config.yaml
num_hidden_layers: 16
hidden_size: 640
num_attention_heads: 5
num_key_value_heads: 5
head_dim: 64
intermediate_size: 2560
vocab_size: 32768
hidden_act: "tanh_gelu"
norm: "layernorm"
norm_place: "pre"
norm_eps: 1e-06
positions: "rope"
rope_theta: 10000.0
rope_fraction: 0.5
qk_norm: false
attn_scale: 0.125
bias: "qkv"
tie_word_embeddings: false
parallel_block: true
init: "uniform"
init_std_qkv: 0.0229
init_std_o: 0.0284
init_std_up: 0.0328
init_std_down: 0.0328
optimizer: "muon_hyperball"
learning_rate: 0.00946
lr_mult_qkv: 0.4
lr_mult_up: 0.798
beta1: 0.95
lr_head: 0.00551
warmup_steps: 200
schedule: "wsd"
decay_fraction: 1.0
decay_shape: "exp"
final_lr_fraction: 0.1
batch_tokens: 65536
max_seq_len: 1024
doc_mask: false
train_tokens: 692100000
max_steps: 10561
dataset: "wikipedia_en"
MLP neurons of a small language model. Each row is named by its layer, matrix (up: input weights; down: output weights) and neuron, and shows model dimensions 80-271. Each number is 128 + 32 x the weight over its row's rms, rounded and kept within 0 to 255. Numbers have three digits each.
After each neuron's rows, "fires before" lists the tokens most often just after its 100 highest values on Wikipedia text that the model never trained on. A number after a token or word is its count.

L4.up1618:147127111131152124142095146101191089111126044105126103084085115073095192157127099174095083128128177094128108129122109107126105057103115155146181150104114109160118080155092119172132113105159103165125048101147160113173138063131146126088134113136137160147164049114133123101058098110110098139116096161142094140065080153108092137142148135120103144151153104070116066087045086105183181116104139068160083131171145132133130153111094123121086160142053085096086147148173113063099152117149173160169106114102125084118168101116094087135145189164066136146129122151081147135126109181089121101
L4.down1618:097119193195161176107103112077141144077105144107155109178021092173093110105125105122144154141105137171131117083184092158114120157161164123125067080112130139128193190061153153076193102117117101133088162166115123067154131153139129149099124116157147074103053122131119100140074131209194144187169167057126072105092130157130189127126165182131203144097138102140135157150158141101127083091112121102152169115107182099111131178146079112116117054105102123160160156048130104149108093157101081103084116103114146124119116142135131106206089092150123127104137133148151111112138159111091118156
fires before: "1" 27, "2" 12, "born" 11, "3" 9, "4" 4

L4.up2506:131092134141112133130125084100106154102134184131059124118144081128102071166077186135158113124180121157156150171138109070094112169101109136163112149101090056145171133110096135138173171135169118201161092170152154085152112126138224126179071150100126120166114133199101166104107137121123178109144123175087114126127170097133094103128199141152088130138135127117110150109113093161147196122089136078145099162109136128085113208085153171105148126102110148117139148106186156141131137170179087139135125199176077084135160163103099099185131173140134104112134132165154089146111144162071052101
L4.down2506:088106161168099148131148118133151077177097118166120126110129210190112098142166150097065120162139123135107124157165098136187133147124107091078121122138134129147125120097150085157145071135089161191158151107081119118121172088118138118115136083107098111124176065070134141126136119162104101095146125144153174098190095120130135191100070124220153115105098114123093131118144148130163130145087079141130119115078079116120102092170143111156145150183103115115109087160053201163160128186086164131172098138041126114144118139122148147057117127147142088143118125127112135126131153087139126067
fires before: "0" 55, "9" 10, "2" 8

L4.up544:096161102113136094090126160079130199205189115125161049166119119173166116136084109155160052125148174102071125109135186103123147139140125135124121114140154104126120172084130153109123117141181157147109127066157119091194123157135131115119106074089147140157112150132144089211143091175127142223132108091135116108164121065092098165151152086143127160122107135133103078110142187145175105153161174042134120109102065097073010137088114143129100143156164128128133093061149130085170153206150088092070143187098109121075112141115161163107085130121068149087106148183180108213120145157099141116
L4.down544:114162141104109169114149133102146119083123111188093189103164194095106119110128102092077129174126134169138162170178087125070063158162137133080082166064143120137156150120104137141123156060128102096168108122153135145117162167095095141139120142120131158119148108124127130078101149119140137076203140149121130121143163095113111129153128132109153126124114082109124162195099100128060095104142125161083106115113116141141165075172081091108123077130169068136134110148152141149109116140149092159165147031125107094124131095120103147111166093174096124129146125156085122123138122095152088144
fires before: " |" 48, "," 9, " votes" 4

L4.up240:081168089109125110124141131162165181113112129154158132127135139088212128131141135131121044105165105123150111105150166153160114107049094165126162218146101163128155139117125098169117083167129183169130144137124070136163088064113128162105119091104167088126115132145132074131135139086138119141117127151152126136084183096092185116144086182098078151113134174091129162202170097118103126062151105123117132092152103149089130135110102151123050114203160105170098135154087089128084081134097086098072108154118124124114090120111117129113168077106131159121131127129221170176147167134155174156
L4.down240:127158208087148191113138097160098119175119113102064112111119097172112120120127081138164197182138097105112143148179134107114164168155166103113119099079130108114102129143083154112127156112166170160040093139123131068151133149148140064091138152136158145155122078120130089110131132211134148128148114141137145211120132166173088132072122051127152119134133097108112081116058178134140088159079131187167119150152164135173072092113113091113181107093097159142110100143133172083122103099172163160164112133168136161116154134142179176133141184172114127168112096115078110177117152120095109099
fires before: " " 68, "|" 5, "," 4, " Revolution" 4

L4.up723:086122108095107123156107134149123124113030112156074122088129128129164109138134146185116112141111115080134154113117136179137122131083204230168121096132071147148141169105166149093148158181121084159104113148152099146137104108080144162146162160126123191114162084124157132161141109083073097078122187125145149075116151115092146116143168169138118179097131159175141107165157086106055100159133148222127156080127146071097149128129087145079190124159101106144146155119133069180134063122175075140105144183119127146158153155089119184144197107124129107082159085123145120109160158133142171112
L4.down723:126180074108130150060152144168123096165162200068158074116130107115115158113121102095096212097114127087144130158083133117125079119182089100128126124161212170146116114033099079103108129119180111135124083142167106122152160187205157143126171121143120102053129126107088151104103146169136100150126127145105113178145114103172120127113097123108159117134091090046136086103146169140141077104145123120115061164166141156121167110131192153162166106128130167147114142117101204157148105138104094189180150095099159106098147145151072093154085125096183111162093081134103130114110170107140124179
fires before: "2" 27, "0" 22, "1" 14, "5" 8, " |" 5, "8" 4

L4.up392:158110119172123103080111124154159024101078108177092145164121077119090126168154181058094161119153169140133092185159152061115159193096126183097110124146118127109196125124118127163125160104126155080153108130116138114139064129135153121111095145137056142148157110133091103144074106150177144102138139132098129148159092087063100101098112163185135130155090120155130194131123154131103158142143120073072133135142136152157111140102085138114176140149168079097080081172117065141128115154168071116100098102165128093149186147093142148155142089105113090144174101166185143141071130083116132086
L4.down392:136106147121140105158129145137109103122141140143173069121139093174092145150108103124120103122139136127132123174102107131086122079065136174159159102097141110142105110157103124125092144175108140124216104118120151110137086089110161134135136095167125141169146141136154105138162168109109187142157121115128096134146131198145209094146127147162184097062093148121103115108162086075145108123111179141135175075115102102124100157097110135073094114115131110096152142124094205166108119118093147154149162072161130088140103146094156139094105100103122172114063126159121072105069117137116174157
fires before: " " 86

L4.up2303:127055141132131152125160094151109116161121094169133138105100090136061161137137150096152221135159107135139118162104068093110126206072115131102168157126107097099164160065195063121066145145070164142063124100120132126058113131144149060158100068136091117170149059131077081127145052168086093136128074117100122191126152132135137113104147116130140152119057109162124152102151111121141168126127110098124126049167159110121106149137119165148104146127133099074142116081095173150097164149177172178163074106187111074128124118183156134093111098084154143122162120098141085125103112138059107177
L4.down2303:110105146107119133110120038206149175175132120168127066144150165112123097151144156109072102169131129087094145129106121143186195147070136111137143103109130120137114121148187117152117102106078167154083144175161104122123116172149133153138116045176143116157156104166150147069172086130105120128117106128127119129075095136134145137136059111173111137086065177116096164109107180108142130089105188122128189103127149153157153094105126178141129143162114107058166076179086146155128148178143110129129144137131138074179125127066138127085117147117123182167118103040154153060076174086072173133
fires before: " " 45, "0" 23, "2" 20, "9" 6, "1" 6

L4.up484:192114085114109075130074095189088113083104151168141123096177163165131159173124218042152127192146121133157176099093077114079094177064154073081171106123098091162164134071132104153155160148129118173129126165100169159116191104182123135075147131138059150115137109155117123158149141169122117102112131124129156148130097158095152157095151073187159160133068158147117157123085177140088155074105158104106107131083130102124074142112108131080180142111107093086149106158135130146086127086161134118132096100181090136103129115159154145136148102143160131115169127116067160093110104152117107105
L4.down484:151095166156158103131165072167079094118131127152137199108123153159102159110195158117075131138162147115108090109148116062180108136107110128067136090134130190147084079183160111131084126118098157158106083132107124109116130098149107100117168075102114117100116103116080132137156155103117109101205140164203115119125145088147152129142083112223135081133074123177092090161112184135141066125149135135116099146083131155129169130157151145145145127149118123082151141158087160152087106173095133154093116099098147139156122155053108124105133145122121113148090115103129099082111102130052184123
fires before: " " 57, "0" 13, "2" 11, "1" 4, "\n" 4, "9" 4

L4.up2433:140182144072140151193166120138146122110112092166094098120079135073184132135145135147090103170099188087152095138112129116161128175120138133174141151175117141116168071089122162158019171164154166042101072155141131132138126106073105155063110122107137158118157122108154099094155101175076183142132079129095179175137119156141060148097160169103147164096130079130158128126114109107105092164094106125164148105100146137156175120092048064149104154192088159021089139119125125133142146047154151155101134114170158169095119107106122134176088120069142115114136138118173164097103058135107082119
L4.down2433:178097162124084160126133094090137144119142127127154102183106131136102122149109174091138151140125083125146142142177138149145150112115182144129087122120160125124101084138155136111122083190129130175155113176112189171161104144085079095098073108075163064121101082070123066111131106106179074100108132118139119084114117131163156122098128089126105138126065120092139131142082145145139106119161190161151144124171101095129132183107146151120116146132126134136074089134138154109116144155060165138206140087129126146164145174107138131107177143190083120117097133129120092100090143178167132149
fires before: " |\n" 23, "1" 16, "4" 10, "2" 10, "6" 8, " |" 8

L4.up2077:112088133194147129129140107164113102161158128115107096099109120158140066175139121134136103067216122054143110082146095104102106187088145113087143114148115134116210089122146155102082156085130131116119098077135096148172147118141055076081075136177130161175132097093131128172128105098109099118123132150148147168115148144158074132126081187169148129103107117109172113080151171107138120156171141187141119069154145112119130119078133109102181097194113174107115136100114125163082131151109107167080156124115123154151095182112066104067152136098145103116117082131130108128174133162096120149
L4.down2077:165086138071148134140153114168137126132143127189107085157132144148130137188104105160106129146102102119139079163107128153074131084167097138124136154167129165168052156119121128158099103159085092116105123109204134163126107123162078136156115071118162116170157146185101118103107117105132097085128207117152144165097114149139137112116150151112084136106089076089113128129054136115128115111130179191141139120151131134164150099140140179125160149157134155099114165105133086150077156152112147217121136134124103090133140138163172190121142178182128177134043123149135138156144104100137063029
fires before: "1" 24, "2" 23, "0" 15, "ak" 6

L4.up1629:115168139158091104065113133100092147147134151183122142142122128112114165171126207114108100140146203142162142105139098125141096173111149146132165114130104120121053096147131146136150160091129144180151068120112134164186156119133105153106157115109065120064155118175103108177081123083110093108088162156101104109167092148126077090155126081106186041146094147099121116099121156098180070139137076108114126131138155121130080168126119118152165151123117087093125146141158096169095125132136063162090111108121172116135107092129142112160168111160065143157135150203141175118158097158047196197
L4.down1629:160147122115114068066105140110104138111147114148100149075188155115113107153169239146130188105120140134155135084134136080127085126173126098093160093134092135086078074146169177074171121078075161174142128134136092130132120085134131160102194158152120104110139157122135132127084142098098149113115102161124102124135135106110120112127120106153140115131096116158156095091158114146124153140156116187149077109185171118098122125145133144157119169132112125114118135151160119145117139175170136134078174107080109145137100125160113136181169137187066084101161093142146185109159098082086142169
fires before: " " 57, " April" 4

L4.up1912:108036144094117097079079162148108112188135144119109196093123118165112165190091190139114143132125121160102251152090086109150066097154117098143138104089145113136073129176169193126140118122073148094125119116143075133173127174123098170098056120097106135102092093098110115116120088128173151054141141128112107124125173133163054150138134105135161162104105115122106106131082163098148090123134144080180108172180151151160072159131148075107143148160078155074101136133124152161100067105108106140117157138143131093141124041121151151084191098108186166141119091158128146179165149126165133136
L4.down1912:146089135156128117117165074126117054115112121114092198100167083138125148087163147159145051104115144153161146101162183147138115166186083177141153079118116182184107107096155125113153090122097157139115133157162176140123159185113181135092148160095143076216133151148090143130117111128091126107129155127161163121159075132163102129113073078106095098113161014148079086136159180088140138139111196180157132099164179086150123098152124117122113154111115097130150106099198147113122061148168181103218154055133100135119185064162168097081144108171078137126165115145094134173127107100153120163
fires before: " " 62, " (" 6, " the" 5

L4.up1983:185058150140155124159147112117166165123127129171106121096070131096169180158155126126115154173116090130124124128156117130058074244180158129128159104115134088129129122137139099151056059117202116128107105130041119153125141108119156097105151134194115115175157154095136139111112107119084155201116109122108135141126136119099148135126180101148116122125102190149104128126108136136152077081106086142172110131169066111102160137105110149108125153113085074107098115096084167114114120136110107095149095140154131103161162116125153072139162110106169082206121121200168117157123185174079159160
L4.down1983:146120117129150138159202139135101126144100122096086094117143195136144098197170111187131149124148180136141116140116130139153137112090056102094073147072157073135128063086151127144151149123097117242111108126099160117098082157078118155117154116139033125108137172131151099167145108088079107143142157129086143140156116158112156179122070088129145114155126143119132102150188099071160159094151118167141120112116130103121118067205097102134093076128174145106143129149079161130047083124087104154156136172173147080135130157159145107111165176121126120106009102112155149147154130086090154129
fires before: "2" 32, "1" 18, " " 6

L4.up858:099114170125150109125044092097115124177098118131116131088138105117076184124133145112135059101098138109114092074158119079149114153107122126109115101090115119110161164101126140124161085122145110120080093169144168136118043089157094123120120119119117112115126122122168143128137124134121095124104103135078166175176142119215134114112088121139163114148163159063192170055120094094147117157143074124127156164174150044100107170151157139157153176161111087103129075155181092194120103123162086155166200132118158154126164128087138166100160135091177184124145112154154101098169181136090115086
L4.down858:121123155119088162166139137189111126124159163138142138096192117105153110116088089145137108096139141104133148101129200121128063176124158126150127107161133147170069119161110096081125112166051172091087138066148066105187165100131148101099150123163155140115132103130089104153137132144130107145138068106172103123080135169092182102143106102137061173123106126145118091124122109087142152080123133125116063088122150070147092138116093094104093175102095097125109139075165154162092176107094114152076097156189114109103083099150080127165103104111110164198130129177107115154109105113132138090
fires before: "1" 23, "5" 11, "6" 10, "4" 8, "2" 7, "7" 4

L4.up1729:115158123161105125136150137096148211130154141219082158078128120184117109185123106102150134072100124130170161161132093112097102163122140099171077149136090157110118169183097097154125160172136198157133125135110135127158125129156078085081092127189163107056119094148145075145103148142093189128118162122093094095094174193090139047140167083161144108116140127101090101146122077113048139094127115108131108195148102142115141122091115139172098145077098115163111121081142108159116090089126078181133117125112190141095171136157123140082165132096091115062073101140136134196163083161104119151
L4.down1729:119105077090107134117157120148139122129096124095147117140127121170118117096108173113167112162154150150131093087101178118134097095169063160068159130094129099136143091105153118122107086096166093084148076091094097142113081172127150130187134171076136201155111113122117140083184126103166149129113102130137073077168097143134137123164125135156131096182144096133073146090078164134151116138063131147134150097107196167135146096100180156111152179146155129104151111185102186137065139198135118099146122119191135117140104157116113154154105126150180152174185168103131163113086107080097149121
fires before: "1" 38, "2" 21, "0" 6, "9" 6, " " 4, "8" 4